From a checkpoint of a small transformer trained on Wikipedia.
Size: 14 layers, width 224, 10 heads of 32 (2 for keys and values), vocabulary 8192, 9.67M parameters.
Architecture: rotary positions, no biases in attention or MLP, tied embeddings.
Training: a variant of Adam for these matrices, 680M tokens.
MLP neurons of a small language model. Each row is named by its layer, matrix (down: output weights) and neuron, and shows model dimensions 80-207. Each number is 128 + 24 x the weight over its row's rms, rounded and kept within 0 to 255. Numbers have three digits each. A neuron's up and down rows have the sign that makes its largest values positive.
After each neuron's rows, "fires before" lists the tokens most often just after its 100 highest values on Wikipedia text that the model never trained on.

L9.down148:087089173124128154151106160095124130102152139127111147139177147158090101167143158128107129136103077157105123151105193121117119144145102095105089146153119134156107128144149132165129110111152116135131147094120137097140116102113147102127077123100129131109146145148119143100130084122154122121160175157129155110124140146126104139122138125113116174114143134103155121178125136129179115133116
fires before: "1", "0", "2", "4"

L9.down102:117155144126130090092108153156119157123156172142133134133115163122089153152118129139144105169129130149147101126090141123135115139128169131153170122161091120126121106149148150108176184125136116103143154102168108094124112109112155077121129114144100077150133119137151116104170142163110133155152135092134155169127154101094134063145089110100111132129132129146128142142128135145130119136121
fires before: "0", "2"

L10.down546:128124116104126116138185165172144099140118088112109134157136108133151119089114096134122146122126115106130119102119109135121107150154124102155089109077119144124094120119117130126121155140090173110122114094087125110123122144151159083115164177164069125128117096169107132125161117133122161137144118150138110175149098102138104149138204149113094140111101135118111134131131143102076132133107
fires before: "ed", "ated", "ation", "ing"

L9.down488:147125067105159106123140119074141157139101148126093120133118106117097121147104148134124112135127102109101142140127131050101104140091110104145127072138084132127171125118100129140152152147184102142111098150139113124124129154119124097143138127104107132136112107145154143161120129169113123143157124075125117121148126157158120136109162132113163142146155121127153135107142124146137172094138
fires before: "4", "3", "6", "9", "5", "2"

L9.down174:141110226087154141143120158123125137156145159122139101121106125186145104141135148148113134128131121133101135140105122121116111100171136126138119165195093093140103124129100113142140148108118119121119120135165086137103149086117118166139125089092110160142062132110144143100142149138097127097108120122124143169118134103135129111166136121128131111124135112160134128130105121106134095131122
fires before: " by", " as", " in", ",", " with"

L11.down235:119158146097111131092133115098108115125104126169116115127110107126169146068097096117137128184109144106127101115150122161163132148158156076101141082132128140164146122139130131101126139093141108110110114104090153115144113118140068114111134126162154136109162099132104134125151120096129105159134142122123085115132109163124151142112176141110126112128098129117115096072111148135140149123155
fires before: "5", "4", "ill", "6"

L4.down325:141087087149110123111124161097128115133153102121139170119123176110096154150120172127148160117105133106135088108148128122104148114137159105126118150102124139151192155137155130150147107135146135127140130122132125160141126120140109082130159120192116140118103146137107154136068134117128158143115152120136144122156080141100101092069100152108111164122130132134128120078131117164102139133138
fires before: "7", "1", "4", "0", "5", "9"

L9.down136:143081108120120114108112135152108159154165094108072116127140111150146097103132071142131145122190158120159135130116118123117159121142145144155138136093148153131064125077135103138092155130103128138142093147124131082126137114120131115155187127140110104133140096126093110149105114126117139169140126118101116093107137118063138148107122142123119158113120121091102153115125137095126161173099
fires before: "ed", "s", " the", "ing", "ill"

L10.down113:134125000088127131110146151140090130138140140113116133139145144148103120119126132127136122134126131145122138122142129173114127116139129121105132124133154109134119147130122117144123130142129118131118128099121207133128137127126147150130114099128143132127140130127092155149120113139118114112143143107112119117146130141120134140142133116128125106130122133130127103143135141118126141114144
fires before: "\n", "The", "-"

L7.down434:178115082072119104096112157098121114128143157155129148152151103097159176144163133119107105099133108129146144075138125114114104108122085139129105104101115144118142109101114136141119132096162116109100111142123194124083162100127086154155099137170124113144099152123122157113166102142150120150127197170130167155071165110149136126097169140127139142108106159100154116114120165156138121147105
fires before: "\n"

L11.down44:096137113161116122104111134133147110136185136135152146148136127153109143144110110093102162172143152116174088112152133127103168134104149105111087145165139105152110094139130176156098125074126115148110134131116118117166107107171106177121139122150145172071167105150169156152132124111106109104134126114107105122142112132135141120136131161147133114122087150123121076116116163076159104109121
fires before: " ", " a", " an"

L3.down391:078141081108108118120113167087115174149132107104150113152107154137129142140130112118150164149142140133176092137151148088123134159091150128126121123129140116124145127133126151149118124126150126095122186156147140131133140126138112134139094105125123143148123114101163128100154126149184109112167169119141089162110115096151165099158102163120132093113070143103107097135143163132122165123095
fires before: " "

L11.down396:138117000168112150132133109110133135124144121110163116155125125135105150100133135151138119109129156115138151124140102124129150148154130096146108136125101177135127158132126138125065143128106122122112156108093147166126155108168151113144131104141096096127146117143114117144094083133103130165139121093174126073152166122112127141132098155104116117128129125116104156125131113125119181114075
fires before: "==", " ==", " and", ","

L9.down105:116129068115125146142124116059102134119155119117127121141129147139140107080126114145100126113145118174095150107150092102117127130130081112136145128145179105119143103115123108152157093140128142143113150147164114124176166120115146122170163161121117133143129088175119132147131146153119079097145139113091100088165155148137127138092148140127084169142142122080134126119140098129109154086134
fires before: "9", "8", "5", "7", "6", "4"

L9.down169:144152084132164147167169113114124131119088146158176108130129115141100145131125132093106146115105098137071098119151111117151124142134149090138091133155167128090128111162117144101102119132155045142136118088131094119136148159133130124146113141123070146114143128126153111134121094172106121132178140088140143090086093093119138095123143142136117138131126145145089153119144107129116125136117
fires before: "0", "1", "2", "4"

L9.down106:119140044155092125142075127094090140118121114145163103112090150143142126135122159111124143160104136133137166128084115077163117150117130118182136131121148167154145087133165109122140141074109106154148112136134123089142146100120136129127082174125074129151130127117102167111117126141148154113140084105135134115097140092140138087127098092136120110142139123142136121120109081090121106166109
fires before: "s", "0", "7", "1"

L9.down50:120137072185138142118170136119138129130107142112135098137112104136109141210144109089128123140148117120133112119161111195139127143120127085132167117143112123117094142134150148124123130139133121171181123097114135101145130136126144104116130134156150141089176147110097149160116115162169144178126160114190122107135117139157097101143140154117144132140136077109098131129093104084136146125137
fires before: "0", "1", ":", "2"

L2.down58:103165064149175114159117141118143124141110143114160091110086099153126160127164149121124174132116111112128122140141167044109131111133103102134129119177124120134159108133104114156140126121123104109102141087129183103132088106187108110125115140105090108091109125145093133157118098144150149151132079137122123096111129110093123127144149158155134110155128124069110132116152127132144095149131
fires before: " "

L11.down38:127145182086114126123097115142161167195119112127101112124099105165155139105103118149154154132128132140099146119111128178114129131141145162091136100133185151120135113139196150115137123141132110140065112150113159141098164130112138125128108125130166132156116108139176168099128149137145194103140125115082103141106146177103170124123157092126146160113137132174113143109115130144059135118106
fires before: " as", " by", " for", " with"

L10.down547:155122109098127131112147116155128147094138115101123111148125095147150132085170097069172159099142172133136141125127120136118169193137117116134129136093082126132098117107105129165100139097137114141128131149108116144099154135116127126131123129119144089133110156091145111089166113157135101112118118118162155126071130163142139150121153098113101127089157122119155132089139113120124123120167
fires before: "ed", "s", "ing", "es", "ment", " the"

L11.down72:151085137137147121160109153141146104122139140142168129114094115169096095140102198139132142129120148141151124132118148160149091099119153070153138115112110124163088165163165160159133160100098124130139138126151129102149104103118089111139122154187111109107149133132138154132134137117119143150113112135188146092120102146111135084171113134139110153135143117140141123115068142132094129087162
fires before: "2", "1"

L7.down431:149094090156151137104118149127129160143174164132126112141108155110162084103141160143135161150111167153167116089125129105141158105120116111141128128126122125144120115146143071141109136107112138128097102118145133120090159107161133121131139099184101089139093143155112141154132135134121164106120147138126093143116114122113134096134114163165150108117138145156110116153143131122076122088087
fires before: "2", "1"

L9.down118:085143146131163103139085143135105136110210118118119130109151132133128110099146100090147136145129126105158117126100181121095139110116113189127144121121144138124150130145132176156131103150129129155133141090117137107125131126163149065138123091085158137101117122100114173116140119089128079134113135155112154124130125114105164070163137169092171089116089110121139119142152116113144104139122
fires before: " ", ","

L11.down198:115137099088127095142160104070143121103108168130132141096135128140110103094181088105127153121139163130107099119102116107139064145122152156152160105102135122108156121111138152123176145156144088148137094123100157125124120109174128119133152137138154118141092154147171122083121167152136117122139155185134121171087146135164114140123128144158140091113127152136091140113154107108130136144117
fires before: "\n"

L4.down128:163115029107144122153129117132191166080084075173148144117111165109160136114146115137144136166099148140143149150090102097119129114127118120150132166122139120144108159154153125140119132137120137112126179142092092132119122115146079150124105147161166122093121090149137100118159092137103130160133163137117120148139129102120126151148127118100126145093102138135152135122148154145126125128120
fires before: " States", " Kingdom", ","

L11.down363:127117105083128118112155162135146110094089122160125083140075126085130124129177126135132152079071164143115134171100140115130085134151090133127143099106120128125108146189166148121131153111096155129118104123148136142154153156137130085152136153127104135128100120109126082108088147125175148099104118137121105146108123062107158119120081122142117113102134128137148107173116127079138129125106
fires before: "s", "z", "se", "te", "tic"

L9.down316:128130076159156116167119114120094145123121128169129136152181112155174140120118117123149137133128148147107125117119113139148100134100138153100149149147114099121177110121142140127156096177109093120093159119134157145101101102128119088139153162147137159174146097065119152111144151085106172156145097078152092130146119115123138132125172099105140123088115130105133118105114132135141138124136
fires before: "0", " |", "2", "5", "4", "6"

L11.down332:122169154098174151088115167160067101100146147118153079134125130155144120092110159082180157096120135137131153147149112109120142163152078120069102133136177164132143144146117140095157083158118124055108128114113124118126150154083126097152114163159149123116103115135118111127114139135163120126139139115159116136102125108131149125130131153145112155146113156142067131114103116166131100141100
fires before: "s"

L4.down97:109105028132112140169145144100135109103099126146120148129131161159037116121124135146103140131123121165152141128140136108099118165150102118126127123165136166145186127103163152118153142086153151141125103125118136140125098119152128121091141137098113125160146119132102140132156110126119113119120131121152108132136131151087055124089145110130138111154131140114123133199098117122133111117101
fires before: "1", "0", "5", "9", "7", "6"

L10.down415:145122069124075114133125142112162122147109115088115120113129124144141131128130109101184126113116148085105133167156112093156075106103089131120150141154158131110140124116171145115119127105147111171165144115136187162152159108170103169112088115164088124148142154133086083090128130100156128154108110127137164125130132134157153107116100156134110147117155109105153166114149127134162142099169
fires before: " |", "---|---|---|---|", "\n", "|"

L4.down210:114102133108137109125180125163107120132154114138131097144157154121101113129127107131065090154131130129112099099137125113135105131132146109112170102062143125152183113145125113140175092107132129113157076126105107118135154065135139122138082114168072129151165137147129137124102148133125100120126168084138142151126135118127137119109160153118150107128116161122139140140133164157145133114117
fires before: "\n", "==", " He", "bert"

L11.down341:132124140157142141117151173145128136108141170118124118133141138120123092142139159134139147108120184140137162157069112150128135129187123112092131143123125134095103170142131183120124092136122130124117128149127082133105070143099121105119124125133151127184138141137151112101149123132154135116127129108132148133111093114124141100159128092144115119091124100142117093113156087169157088107114
fires before: "s"

L9.down446:089117042134161145086128107098096130129129125143132096134115163102135125142067131130161145083124145154091137152132088089129145146127110132122144130127137080119119119113094124120136128115125140127132121111119138125128111165160110097107128141122126098146073171089126175147158163100144126122130122115122137142069066102148120135111133104104176155127123072125110137111134118127124156122115
fires before: " |", ".", " (", "4", ")"

L7.down41:128168135116141120083149164125130149105164128134134102114105139145137132102178106155131121150123138117090091149088155084146095139152106123131170076109156105130153119126124157147123077130178111156101112085168106145134109162090125122128135139085103165157075139131147126120144148146116141144170146073119170152108122123112143107139165106095139115097107101119135060127148135158139105114138
fires before: "2", "9", "3", "6", "4", "1"

L11.down60:118107000137114130156155109086146132133096117120136111100122123111124119115102088101163115101100148101136137142110165083123135126105117103117151101116152116144146140095111081131124108153139132124143103134136120117163123135115138139124114125108114125083140099134185138124160148162117148130129139114127127116119127130147122135151112117109128130129131160099101152141129144130144135125137
fires before: ",", " of"

L4.down343:131129018150126138079135125127173137133122156099120068105143142126098098124109106105144109119132146140121127112074114127120171131145123128154113120113101140149066123134131107129138098129101100152157168158141167134129167120121115110150091137116112128109178160137083135133078148094133138111115120098137145153152125139135159105137142148113111103151147133109156161151108102106139076112095
fires before: ",", ".", " in", " and", ")"

L10.down294:136141114128131103145133165156136164126177146107123140116118124108112141119116110093140135144155114116189131134094118109133118150134123141169125126104109127127115158105119111127134165103117118126133135103158124130133126173113133104162161152135126107166149139109088170140082094110156120136130128182152106097079156133125141156117112137123153119119121153104060131123161141133127132098148
fires before: " that", "s", " the", "ed", "es", " to"

L11.down310:119122013123143127147118155152139100144111144115141152124131115134146116103092147139154160163099117132141147100106090147149146132133136142109109119137133144095117104105131113071139123133175116116133129147126146117139144146112088143114127151176081130159106155130159150105165140104121138160147144114143131136137135088183128120175123134121133140123135162127131125116115084165155144128102
fires before: "s", " "